config.yaml
n_layer: 12
n_kv_head: 3
d_mlp: 1024
positions: "learned"
init: "normal"
schedule: "wsd"
train_tokens: 375900000
MLP neurons of a small language model. Each row is named by its layer, matrix (up: input weights) and neuron, and shows model dimensions 112-175. Each number is 200 + 40 x the weight over its row's rms, rounded and kept within 0 to 999.
After each neuron's rows, "fires on" lists the tokens most often at its 100 highest values on Wikipedia text that the model never trained on.

L6.up78,185,122,184,163,181,200,254,206,221,116,159,223,185,209,137,236,174,190,200,219,192,177,215,179,257,186,169,228,231,228,188,155,255,165,188,172,322,225,163,272,172,258,218,216,175,247,118,204,233,270,255,226,202,264,214,217,204,146,158,170,202,170,186,203
fires on: " |", ".", " 26", ")."

L3.up338,228,182,163,165,210,175,197,225,204,164,307,266,175,181,184,278,174,204,247,210,179,117,246,203,175,219,228,251,274,180,111,198,146,173,190,184,220,191,235,277,149,208,178,176,169,176,119,202,266,247,190,181,178,217,199,264,236,184,253,191,220,241,298,184
fires on: " |", "7", ")"

L9.up294,223,183,124,191,229,244,223,141,207,225,253,198,266,148,162,171,208,222,113,234,174,220,186,105,209,189,281,187,183,237,205,244,232,191,191,152,197,206,188,189,225,161,201,182,210,177,193,249,182,205,187,177,162,288,224,270,148,215,304,230,202,230,154,199
fires on: " and", " was", " who", "),", ");"

L6.up1016,161,216,242,194,231,203,226,180,248,193,175,212,215,204,231,180,186,204,191,204,171,216,259,186,148,265,190,199,191,264,178,189,248,174,140,198,169,150,191,191,198,197,247,117,199,230,183,153,195,187,186,138,132,224,181,248,263,184,193,216,176,245,227,236
fires on: " of", "s", "e", "ly"

L6.up126,194,199,227,121,191,192,257,153,208,179,164,227,246,229,214,231,210,176,175,233,149,190,202,184,197,150,164,202,229,160,202,273,169,220,271,182,186,233,161,217,289,172,194,148,196,205,114,172,167,201,229,177,179,230,186,210,232,182,170,203,153,180,247,233
fires on: "ing", " of", "er", " to", "20"

L5.up37,244,192,287,257,217,227,178,228,187,181,245,304,202,212,187,213,119,171,225,267,209,283,264,169,189,195,196,239,174,296,254,205,145,199,234,174,304,151,290,234,161,172,203,154,193,207,167,242,181,174,106,131,190,201,216,176,203,191,179,239,188,255,212,258
fires on: " or", " Label:", " and", " &", " Year", " Pro"

L5.up73,230,179,204,197,185,238,203,179,196,174,241,180,208,196,176,264,141,195,173,146,220,253,259,216,196,179,250,183,252,150,175,285,259,207,176,180,235,223,194,267,186,197,132,232,179,241,132,206,326,174,171,185,185,199,169,169,146,152,214,155,191,159,254,158
fires on: " sp", " dec", " Sp", " sc", " condition", " th"

L5.up922,130,170,248,83,242,173,150,265,177,246,173,252,153,274,229,150,182,178,255,189,167,179,173,228,229,160,199,220,142,206,175,167,226,138,210,184,188,220,228,210,124,193,148,265,161,224,209,182,101,266,190,159,210,296,153,199,205,234,199,176,195,271,198,274
fires on: "u", " rem", "i", " den", "a"

L7.up539,238,247,198,161,227,220,238,202,214,201,109,257,141,203,226,240,160,193,202,236,173,196,227,199,222,134,134,232,176,217,140,149,201,212,215,162,233,160,209,248,188,239,174,154,163,142,303,182,141,172,102,175,122,208,174,187,281,222,252,231,164,194,241,225
fires on: " to", "l", " in", " |", " of", "t"

L9.up600,234,170,233,210,239,267,196,212,173,168,206,219,171,187,159,214,208,215,244,282,170,187,186,209,167,147,159,227,214,317,105,147,162,177,235,153,131,110,226,215,194,168,249,140,181,252,249,241,143,191,218,192,239,270,241,260,178,173,282,151,211,190,218,265
fires on: "-", "|", " its", " for", " (born", "ith"

L3.up713,164,250,214,186,183,230,167,190,252,181,225,164,272,268,223,221,223,133,189,228,218,192,191,173,172,123,193,203,199,220,180,213,276,226,135,163,232,187,160,144,225,195,198,216,170,192,230,121,222,194,196,215,179,235,260,259,215,164,164,203,211,280,187,134
fires on: "ch", "th", "h", "oph", " Arch", " arch"

L7.up596,208,222,207,271,214,226,118,223,237,154,261,169,217,222,211,193,181,172,244,171,210,145,142,222,212,239,204,230,119,229,173,223,158,150,158,183,165,142,185,151,147,126,268,239,202,176,142,221,186,221,113,187,183,242,279,217,260,183,187,198,197,251,209,165
fires on: "y", "ly", "at", " they", " a", "is"

L7.up460,224,229,255,246,186,222,194,203,215,186,255,205,212,155,215,161,261,189,177,197,189,268,160,186,247,183,224,144,249,155,192,229,177,112,170,171,205,178,201,191,146,138,183,234,158,233,219,291,142,178,267,173,199,259,230,193,189,133,199,190,148,266,177,231
fires on: "al", ":", "-", "am", "um", "aff"

L3.up117,248,278,245,245,217,266,225,220,155,191,269,204,161,252,207,198,149,177,133,191,170,244,169,174,241,212,202,234,91,253,237,185,216,207,190,206,193,197,160,228,208,189,175,213,182,136,175,227,212,149,217,182,218,202,163,153,220,244,283,199,246,188,237,213
fires on: " old", " Pat", " turn", "ew", "ior", " all"

L5.up139,202,166,233,230,266,175,149,195,253,107,247,165,181,128,178,213,212,199,198,215,131,164,209,222,178,253,153,225,261,150,144,131,200,215,150,210,171,197,200,219,169,270,191,232,207,195,195,213,208,175,237,205,158,208,199,219,255,249,233,148,212,269,242,242
fires on: ")", " |", " ", "}"

L7.up231,259,219,209,157,246,263,159,150,204,179,216,252,221,288,195,226,217,164,245,149,154,198,240,170,210,166,204,254,98,245,225,240,169,200,198,169,188,230,223,183,207,217,213,136,153,229,251,185,136,200,143,154,115,233,203,232,204,212,197,198,140,206,268,235
fires on: "c", "v", "l", " of", "m", "gr"

L5.up190,283,200,216,200,232,222,216,189,169,105,173,241,231,198,219,275,224,172,215,162,197,152,249,185,247,158,199,253,228,144,209,260,165,189,170,189,173,205,235,203,171,239,215,223,226,213,199,254,253,297,270,219,240,167,181,251,136,186,271,171,207,237,171,216
fires on: "\n", "K", "R", "6,"

L7.up273,215,292,183,210,213,228,194,200,258,180,157,187,189,199,225,170,210,166,198,272,207,250,222,220,192,177,153,183,117,216,192,175,199,183,107,192,167,137,349,156,171,180,202,223,122,161,137,191,194,197,190,246,221,238,177,162,251,245,136,255,194,223,157,233
fires on: "g", "ch", "it", "et", "h", "th"

L6.up734,252,237,231,135,266,175,247,243,241,190,112,283,217,305,276,308,192,173,252,214,186,189,193,198,280,186,252,228,239,276,181,265,209,233,201,162,173,217,159,222,199,229,219,131,190,239,258,165,167,165,203,215,179,222,118,267,279,252,179,212,229,235,266,167
fires on: " of", " in", " from", " County"

L5.up248,222,192,196,240,173,246,263,204,217,160,207,144,174,202,173,178,112,154,215,193,207,268,161,196,203,166,199,210,183,203,174,143,175,116,192,176,282,183,259,289,165,154,224,232,99,193,187,303,240,218,264,135,195,227,280,246,227,185,188,130,213,175,262,215
fires on: " |", "=", " A", "==", ":", " by:"

L7.up827,247,232,214,245,233,232,236,123,236,232,210,270,175,216,175,208,193,197,252,186,195,175,212,143,200,162,244,167,242,149,191,261,218,185,201,182,269,240,208,151,266,162,215,204,142,207,101,214,190,278,202,186,241,182,140,209,258,202,210,190,200,200,227,251
fires on: " of", "ing", "ch", ",", "ts"

L3.up615,183,210,244,202,158,222,236,170,193,206,172,168,206,130,192,201,206,212,161,227,162,325,183,179,180,254,107,205,247,201,146,215,168,237,219,188,181,174,314,173,232,182,176,269,181,154,223,157,172,220,220,161,228,92,288,212,169,233,140,232,196,202,187,207
fires on: "an", "ic", "ates", "ister", "ate", " lead"

L5.up825,201,215,211,212,189,197,224,209,211,215,206,282,185,231,302,285,149,193,229,215,163,134,191,167,211,149,180,206,205,240,87,196,178,191,153,231,130,197,201,209,205,165,166,169,247,192,199,194,207,175,186,207,268,299,138,172,256,148,205,181,178,207,150,208
fires on: "2", "ing", "1", "5", " Per", "3"

L7.up857,218,230,251,183,213,169,209,165,192,207,207,274,251,218,229,200,160,177,172,258,183,226,256,204,150,115,167,173,260,246,80,150,196,240,179,124,160,178,186,206,189,158,228,217,140,225,267,185,197,244,222,170,145,228,210,231,236,105,152,223,169,207,257,172
fires on: "ass", "ing", "ess", "ain", " of", "rag"

L5.up990,219,215,231,184,192,169,199,262,276,193,185,238,199,210,172,193,156,200,200,191,153,262,178,238,262,213,186,279,171,291,204,268,245,215,197,206,190,192,203,216,153,154,162,194,204,220,271,203,101,202,172,127,183,280,177,269,205,128,149,250,189,209,224,230
fires on: " 0;", " des", " but", " Des", " \"F", " \"P"

L6.up540,126,306,209,201,222,227,234,134,218,138,196,283,235,247,226,227,145,167,178,237,192,241,185,155,191,151,230,238,293,228,124,205,217,269,168,174,150,209,144,194,199,105,163,152,167,203,225,259,225,247,255,256,223,223,204,190,266,230,280,252,219,216,221,246
fires on: " Pr", "ai", " of", " pr", "al", "ic"

L7.up121,245,199,283,230,258,245,120,233,200,147,278,213,252,174,144,203,160,176,231,240,191,183,171,141,201,234,205,133,199,244,187,209,204,171,245,191,218,249,247,218,191,150,270,185,223,166,199,292,140,227,169,189,196,237,221,191,255,164,127,159,172,235,216,176
fires on: "is", "ot", "ud"

L7.up965,230,209,214,208,225,214,129,137,251,198,183,209,199,286,173,202,179,169,250,205,156,255,207,178,150,151,231,143,193,232,204,231,212,168,119,201,177,181,216,192,236,263,195,189,190,189,220,145,174,182,193,252,202,210,175,269,232,169,111,239,227,281,170,206
fires on: "b", "av", " to", "gr", "h", "ch"

L3.up907,203,124,199,192,205,225,200,224,266,165,128,244,314,215,184,175,186,227,206,165,198,122,233,199,229,240,259,103,205,241,238,159,158,146,212,218,228,181,168,238,205,190,254,232,193,179,186,160,134,208,249,202,152,251,152,138,211,126,123,123,171,220,142,194
fires on: " re", " time", " 202", "olog", " due", " eff"

L5.up501,175,232,250,219,230,176,214,200,246,214,174,292,221,173,223,225,173,184,165,242,191,258,220,192,248,190,137,230,180,302,281,268,220,198,182,171,201,208,159,189,194,187,188,164,196,233,232,274,170,217,194,195,204,186,251,256,174,179,227,273,160,220,144,251
fires on: " Pr", " Bar", " and", " C", " of"

L6.up86,255,224,176,165,233,204,206,123,205,146,167,240,232,207,258,260,181,187,154,253,238,263,184,156,181,163,246,232,223,209,233,190,217,200,164,203,177,143,254,181,191,194,278,186,200,200,220,220,164,250,191,160,181,223,156,227,217,172,164,249,228,132,164,222
fires on: "ing", "T", "1", "b", "s", "1)"

L9.up123,263,253,245,171,208,166,193,210,195,219,177,249,189,190,270,269,206,179,153,229,221,245,221,205,217,210,183,207,230,227,185,247,208,245,127,223,191,191,253,226,180,164,187,160,209,190,245,191,219,241,205,149,233,251,198,195,245,202,177,164,177,203,238,224
fires on: "k", "ing", "ank"

L3.up65,181,261,273,274,162,152,181,200,154,133,227,283,252,226,123,243,174,190,206,194,248,126,218,165,260,157,234,185,153,283,223,246,201,228,190,175,192,223,266,280,237,204,227,227,170,195,170,203,118,230,178,145,149,230,194,231,254,136,255,207,170,229,264,228
fires on: "ay", " Year"

L5.up1022,218,183,199,178,251,239,209,200,203,207,170,260,208,248,216,315,204,183,216,211,142,217,181,204,201,264,209,229,210,242,158,248,188,210,222,206,140,206,193,143,144,181,165,188,227,234,195,201,83,269,211,147,226,180,223,190,208,137,131,191,238,116,216,210
fires on: "-"

L5.up725,199,158,218,207,240,232,242,216,182,198,209,188,222,186,212,209,155,198,193,191,208,215,188,195,229,283,171,189,189,282,188,215,174,198,230,184,150,213,227,199,173,174,132,166,154,254,206,232,154,209,191,166,216,218,229,166,135,190,157,181,244,175,171,210
fires on: "-"

L5.up495,230,178,233,199,214,243,218,191,234,130,155,143,240,157,181,215,180,194,222,174,211,190,255,202,142,176,143,246,162,323,205,231,229,184,182,197,234,196,206,142,180,214,222,254,152,244,234,184,187,171,166,186,149,193,222,247,216,183,205,217,216,265,307,225
fires on: " under", " of", " Institute", "ly", "y", "'s"

L6.up697,150,145,222,189,202,225,245,180,169,179,204,244,226,236,190,268,145,165,221,212,223,206,227,175,243,252,209,238,170,195,209,246,259,231,196,202,229,243,183,219,136,203,184,219,190,177,174,227,188,190,149,139,147,220,170,205,187,183,201,140,179,234,220,243
fires on: " sp", " qu", " inc", " dec", " Sp"

L3.up239,197,218,158,163,204,195,178,242,191,153,281,234,181,177,147,227,201,174,186,278,157,169,293,175,218,278,299,182,220,249,89,120,159,187,145,155,228,155,184,256,143,233,195,206,178,189,190,252,242,229,224,158,185,223,205,288,246,193,178,190,232,289,244,208
fires on: " |", ")", "′"